{
  "lr_mult_up": 1.38,
  "lr_head": 0.00703,
  "warmup_steps": 200,
  "decay_fraction": 0.873,
  "seq_len": 512,
  "train_tokens": 446800000
}
MLP neurons of a small language model. Each row is named by its layer, matrix (up: input weights) and neuron, and shows model dimensions 0-223. Each number is 128 + 24 x the weight over its row's rms, rounded and kept within 0 to 255. Numbers have three digits each.
After each neuron's rows, "fires on" lists the tokens most often at its 100 highest values on Wikipedia text that the model never trained on. A number after a token or word is its count.

L5.up501:146061127106131126101113110160108185083122093127118123149109111088104110127126137132138122109148163122114092098181159169115137134100115112095101126129130131126196167124089133162178161132089095145113145077123129110120173121082166115103162113125133180132158114131153064127139132127137137147142131142119101122157116111167170123117144116150094107130139129111098107129149094150137142137145203110117156126140093106114149141100135129132122120104125131151130148110115098135119151139154113155145146132114148105124145109107155132164107138148112142125136113092143137165166119125109099164129130180096108123079102126168177143125108124136094127131141102118149167125120105126126114168153
fires on: "s" 45, "es" 6, " services" 6

L6.up595:092100189128142124119170125122093137172137126113128136135160138154111136105122167158132114159102111149114116115151175074153092096127117128160113119136163135088098096156096123152119092108134136180161101186129097094155141116152133125148090111142114127147077129137111127094119108130091120114121131174126092134149121111137183138162112125137108138140122126116169123127117091111149167106126140098150151107109130101166167135111121173094149125122140180147132100116080127134183176155143125138108108118111140137145183109135097113179121107136127176091130104115128129116138085112138111117108102117132084136109157102150141141124099104178115098137119115146115152107123119121135134135133
fires on: " and" 19, " Japanese" 16, " as" 12, "s" 7, " Council" 5, "=" 5

L6.up309:112164155094154113117148112121123159105156136123140155140169125120143103159094140090154166141170085098097127120084097190156183121113101115104143138169141145122101149110101114131125090123181144139083123148122105128080142117192141138120128123192168118081143087107134162099139122098126130140129134114133124111160147126120153112093092099140087105137154147103077134120146148143140153127108110084191148138141108069160136115132120169161125122112138167107146149137121138140082125115137113136127133131114092150118143117161131121150137132142104116112110088156125120113130116156153114097095131117108134110124151121102123139108107130146130157147137084089085124129124121140162151123117
fires on: "," 18, "." 18, " but" 8, " years" 5, " before" 4, " and" 4

L6.up92:140104123135126049149111097145105162143126129108116111122158153135129120155131165145117122157120071119137107149102095116181094129103118110108161141137103124168142170118126117111147116174132147136154128093123127126106120148097119136137139107147158099129170132131110152147127121136145083132109135139123092135132103164133111134168106082149101128126134177103153088109163121123133109182146140148118142161176129110170117124143117138138106176128148116158120105092144128086144166129141140135114115159138134109073150114117151161141115161154073110110168104109076127118155087149123098129099093148111134139079110067127136117124159160137136103156114137142142123132084148109144079128142
fires on: " and" 70, "," 4

L5.up114:134145138124139093127104139142140110155131112088153116130107157146123124094157092144126129129116099161122176159098106132113137138123142138116130098131133114154109122116118139105133148118103135134147082117150092165128149104133137138130107110098149129148168107113091112110168148149121174120111163114120114152110127085123089171152089131083177090064104164133155126193135137099116114137152149140080145124096152118143174097170093151095117118113120145151103142147162159104150067106116150137069146108124089137101108098133137124153119108136181131166164118121149146102121137131089157158156124124151154121116149138110180120115150162143149117141124124130138138119099137169101116081135
fires on: " all" 11, "St" 10, "est" 9, " All" 9, " ph" 6, "oph" 5

L5.up383:175153152172127091116140153088127116138169078108107157140120090152133128166148129100097132150113109157117142101126167130127120136099130141113129121109112138090106109160145126134108095109123093127133130173123172090137126126166124137122098171132150148145124158148085147067121068148126085133088096084119093126146103116085144102119120143144122159140109171094148143130108123128114145104089164153122156156122107139120123155095135120155114126084141138131119117147097148108172134120140137140115112158131096154138169166110132105141109155143143098109156103153159149126129142127176148144092072129126093138122133165130124123132115086166126084129105166106131162110170157111145100155128
fires on: " Japanese" 19, " a" 13, " and" 12, " an" 10, "," 8, "ist" 5

L5.up259:113109126137142167112146129102124118137119119135075139141158137164125098147136132083094106132131123133123100120167131131094125089153110126144152137110143153134127162140120117118150159149106124161217108130148136082086158143083144118143110138152151105090111134109148099129123107154131116152137141138127133135121110161115149152129126137161109198134155109071108126135126137127116158131116080135141102144143086175134162064114151122119158142165147124121178123126097103131170146150110129141111060157162101101151156092133096141102136141149119091149117127106129121158123108133153143109116107143130124088108111095157124087098118130166134156111157145130078135101094167134110087135125
fires on: " (" 80, "\n\n" 8, "(" 5, " vocals" 4

L5.up153:137126169127153106118158119163153116122102139109108078129140156122154153094108131115165095150123117074170131136085142110106130135103108139121125136112131145109128112157168129165115101148137185108132137135127167136102145137099120132166112119139114106107089139125126147082181120128132134154150109124115101170081141130123134155099125141130142133136090123096106138114152120144130149111070115131175099107123157111106124102131144163122185136170156107118096138155084113142112104092109135136150112176135085122133125146127107148098113120094135147135133151120139113159090167106102141139167132096101179144116090155164098122171126108111131138131066178123167097098114170125137144138108
fires on: "  " 79, "\n" 14, "%" 6

L6.up57:120149123173110135152134140149119126147118119115143104131103132149143152135162127106095129160122155138109100059163120132093155111130098122125092088131129106120111158106155148112129180090174148176134097147153167129121111151140172125082116130160149142101161117141137097113139077142132089108114173148113135129087138109147093123140114129160120177105104127139144100109130148141105160123145133125137060119179134116146101129136160144143137135094093149107148098143152110126163129141120161159121098092151132090159123099113122174140114108144135160108121148160158126172107112110122079067104138113158142113128130133132163150166106129166087101100146115119109131102091145103122133113121
fires on: "\n" 72, "\n\n" 10

L5.up433:147095148128150113103145110139120137133155128137190110141158142118186145112096093108101120148158154119112158110111143156072158157097118114180139114124127085155132086121141102127105141142108125155121092117112135130134137142151158112125117123088135176122148104165139118145159148128100125109105139073109087145093165108137157139126135100125119110137098142127107128130153115162121109133112153134117098122140081168099114103120143127111148146116106165135097098130103097147148152107093096161135125130148120114116166130139127147118161115136114136146170109172159130139136104162163112154142164074118128129130087107122140151110126102130172088131115206121146087079158148112127115171086
fires on: "  " 90, "\n" 10

L5.up627:176056125113128112157148134175128154152139073103126130149103135128137102129127140131125139113107171113155116096164102128144105140129151123078140143151136167134133093104124138163128165121118101158149169122122120084111147115094155109146166090137115169118146133162145092135149114125110147186134140125108110136163139097170168140132104132166145087127141156099102098108107106080109085107166158158087142099118114084139140158096166140097121126115153158142119120097135127149167140116137132149170140151132180145104116094113129095165133133159117140116113120135107093116162127144115116131132126145122140135120113119117153120093103106146148109136123104091136140107058144109161087135134
fires on: "s" 25, " that" 16, " who" 8, "ns" 5, "es" 5

L6.up221:133138149169134131110130152153105152172116145128118116113129157157147125132138107144110131154094143128124163069139122173134135130131121146162143081114117134147146146184129166151154155147113121140158076126085141130100115091137092136086084129109110136095136102108126145135155138095150135134153160120150109177117169121127102122190126144099108157118119119106111081131179162138088132095114154084120135070148124116102146126096123147108124154086141141111125141150130147139150111117101128139114097126168120087104129153133114156082106086136154116097154132108130135122141086144104117163109141107133093083126103116144162135092102138130136184119145113141165120151099168138154139085133
fires on: " (" 57, "\n" 14, "-" 10, "—" 6, " \"" 4

L6.up459:137186144135123126133149136123092163139167121124089123138128131112118102131158158120126103135108129125086157143137146110141110145099108114127154123133095119094111142083082112089114079125108094096134106133133132106108140147118147118110122162148092140186091114140115125130112130109162120134102150140081108100120129116117140125135100087119151136163134133135149162097084191155145144167146136123145121120136177082193139111116161181149171129083112136137117081143118119111146137101112167131073115125143140109135147117123090107142150188147124155098122108132158163102143098146163146159152099103118131154142173159141142148151130112166138128099091125072129115126120122121115106150138
fires on: " as" 27, " was" 11, "\n\n" 7, " appointed" 6, "=" 5, " Upper" 4

L6.up131:127143108107105125117148162155119147126138090112144134112109071162153107085120112142086137110181155135121143103090109157149107133107110140155148104083127118136146152116099144147135126077107147173143144132097137120127117122150110152153120126139139081101148099139175118108125110106128122105156120174103100148175117119128122126142093098119129137105143117079146104070149125118126155122126165106142138093174132142079177115140125133112129128159128137116095133172164122127122158159135151138130149129101113167143089147112088135157108129094140179088113099151123118139128131148175117130156097097152144120131119146176085178089104163131126101102138118112118107141135179117122174156111
fires on: " War" 22, "eg" 8, " of" 7, " March" 6, "ss" 5, " match" 4

L5.up530:136138117141143159172096127134158121155103089105125110118135138160124103124156105126141105160168108120136159117092114135128147154114136101133124119149130119083124133154170122158154131157143140116121172161119142087123142108168110105112106125120107144149163123122158046096118083089103141096166179128142088135081140158112077126112103102132145113168119121159104132162136117111092133120130133126186108158136126146133090117123116148126148155134095163135136102141124074141140133161097116124096108152143107121118138130130094124170175129172101156121168121166087148144145100141125157137112083142088115137130168110140143141101143116163120100091100153133094161115110132116129114154098
fires on: "\n" 55, " as" 9, " was" 9, " is" 8, " the" 4, " then" 4

L6.up34:096137105138137118115126082130086125136125135122120110126108114089090103117122142112135158101170096119121161128109080149087127162130103105140152126129156138137155147122171140144108192145144131147150128148128118127153129134134142079101127115084084168131161111178154116139111115181100103159158169122100076111101110100175133128154127115151145109144088134106114101070148115135111135114157129078136156146132140118121144154126100143141123157133100124114129127181102113148128089128111131190146144117150110060105140142141145131133092139136146164140146116193148135070121137123126119147130157154156116108108152125160143151170098123137109120094126090118129119123119146137129141173115
fires on: "\n" 100

L6.up383:079130099180143094116172157163133107145148102160151065140106112145103118112140142142132128134145153118118128125111133110079154129113143108148118145142116079118083127105142186144154108136112141122128138122113167140124149148149106139118130125152137138122154142157100118110122116115140107111139136135147146101090106128094138105140133116117117107106114121084096106104107116111129152162154148119176102055112138161087115055116114137184146128138131160119133117134119122149182135100132136151113137158140159089156136128131112158152162151135130137099160122141144116133162127167143160114106139186131061082108166119090156119159126122110147124124186123115160135102119099148120099115122
fires on: "\n" 60, " re" 7, " co" 4

L5.up174:144109125140102139107116150105119108109143086117139116160156181133117150128114104125123100112128159110145129099129157159096113151131108103168139101139124143111106122128187133128120140162109162122139117097152142094145113175167157111110102114147144147159122115146113134117140149154124100161155107105106072145100166135128082115158120124138117134150120110110107116151120111148104131098111117092098159133116155143121133188030158182132138121162114108141097152180129114120175131109089125130097125122156125102138183122172088137133119151125122135119131120127165107087143125104123124116127114100111155134121142123101117138098078111107151166171165150127088145153177137137118094116127
fires on: "\n" 52, " |" 25, "|" 17, "  " 4

L5.up170:119091127114131098120130129132114172115106166134155118140169088087118168174117147140135128138172144106080129131144138126124149143129131136147126134102142178093106143141107134162136125091121146123114110111152097154100116123086140114091157131157128153124156073113116153157112158106168137170113095133096115143145149098148160122142113110165102183164118116103097125123123116137104139125134146105152140126145118129151123141071117112134098138093120085128119102137126120155125122145133150119135091157112121108161148133144123146122131115098153116131091124135134142164154044140164094096146093113132108123099163147137143115073120116083121141081174132099168174162134138180114165106129
fires on: "," 44, "E" 9, " and" 9, " he" 8, "de" 5

L5.up249:123133140109146093137149111152080178140084136134121118191134107121145143133104111119167105175150093116136092088124127105131109134063166122169139109112147141135115102125140137169128167163120126099097108165149085113140143116129126118130114124164129179138123137131150178130149129161139126156079115110094104137137156129139133142152124096133118146174127102113109137123116128076080115161081133131155146130161100099103178153111141153147136145142109112106147084086143130134086165126106126105137134125144118087107117134130106152159166135127100158116139105132174106131132060140159135134127122112130128138106118068153120148116128138135121085145155119115142115132144118158178102109099
fires on: " as" 36, " and" 13, "As" 10, "," 6

L5.up68:145115156132139122171162124107135162134143123065108085104160118095124133160149147069150132150123106112114083116076055149130139113108142142169152150150155154151158130128123139131149094150134170137114145124110150107126138152104116104129147113144158115161117154149094118131106144113097104130141142060110097145118123152176123141105129134135144097141103112122117107135102101158115147134078143102143127132156146138150104084094135150156156163145112141137104115145145105167119079096078167114128121174139075106098135122169138127103175141122146143110149125082120109163101127153142066146098125114152145140093106109142129151152135147102135124103112115112144136125109133132113150149112
fires on: " that" 41, " who" 27, " which" 11, "  " 9, " but" 4

L6.up47:171139138109103143123165140089117134092116134121126125125130157062168123150114104103144103131113135144140136116104119112146118141118133158116110122170149153173097091126097111142161133175101133146136130158114129102098113121182098069151089131134121161160153124134151153130139118061147157114137130086109136162168144133135148090135140148110070175166128144109105113136169099130088144120163154094126176146119155131156080090088148131113114128122100120110104098149129153128161093122130167159124145148129151112136107125160092130125128160123118170133144127081133084120160145103123145118131141127137164086120113111130158114147152109136105115128115113090124147072108120158129113149126
fires on: " |" 36, " is" 14, "ly" 10, "s" 5, "|" 4

L5.up512:169110136125087150122111148113116116135149151121117145147086099103140127126142076116151098138136104104103138099136157155136126143061130119167156102146168164123116151144103091158098101132148118118124149142154071119127151082133115115096135133125117148135092126109156137135127109130152124160121108099139135175148125128070159117126171092151131101150110153113104128171108116080105144179112146163135120108171150156130104104129140148135142110147146096113093152111139114088099178138095107147157075161091117131151115123143147158158138125156139142161150090120148117156105122114131113122109085120120150093093104189104123149092151107134132093153110123138118152155125106137168155141115
fires on: "′" 21, ":" 20, "," 13, "." 10, "°" 8, " $" 6

L5.up79:132105106135118145126096110100095131174108112113138137172090122121099100142119105107101173178123139177087142121156142129081132109089121140131129133141114151106105153095109168151124101125163123107134139156155125140129126141049115162086111141110139133145122077126165173133140113099127113150091098092146131150131110115119129128111116121185114110127142137123140171122119117125113106136080145153071108181148127129160139105132111131152147126112116100145144133162124121104116158139121113179153087148145134141119148107102162168123169151111162156135177087133131126148104100164110125165145125138144126142116117084150130133123115146115169093085162125124119105093172115137159136152102
fires on: "." 61, "," 31

L5.up203:101070139142130153168151125152124171140100110144124161186105137158143103123117158122126122107101138115139093111175097155116119143142143087098118145114173165100130115143107157194148156131090115157157124081087125099134154137090152071130128094140098183127143148152120127107116130131107132180135111124077091108115103116135180104116131137137158121107126148107114144118116115122140102124159181120091138114170092111122114121108138115110123129116150118150126120109114101151129149115152111133126176126111158123099111081110164114159139155160156088129116150102154111102139150152121118110162122187121135127106116134141140116140070147161143133117124117135122155150070118133130111121127
fires on: "s" 35, "es" 7, " goals" 7, "ers" 6, "tes" 5, "ns" 4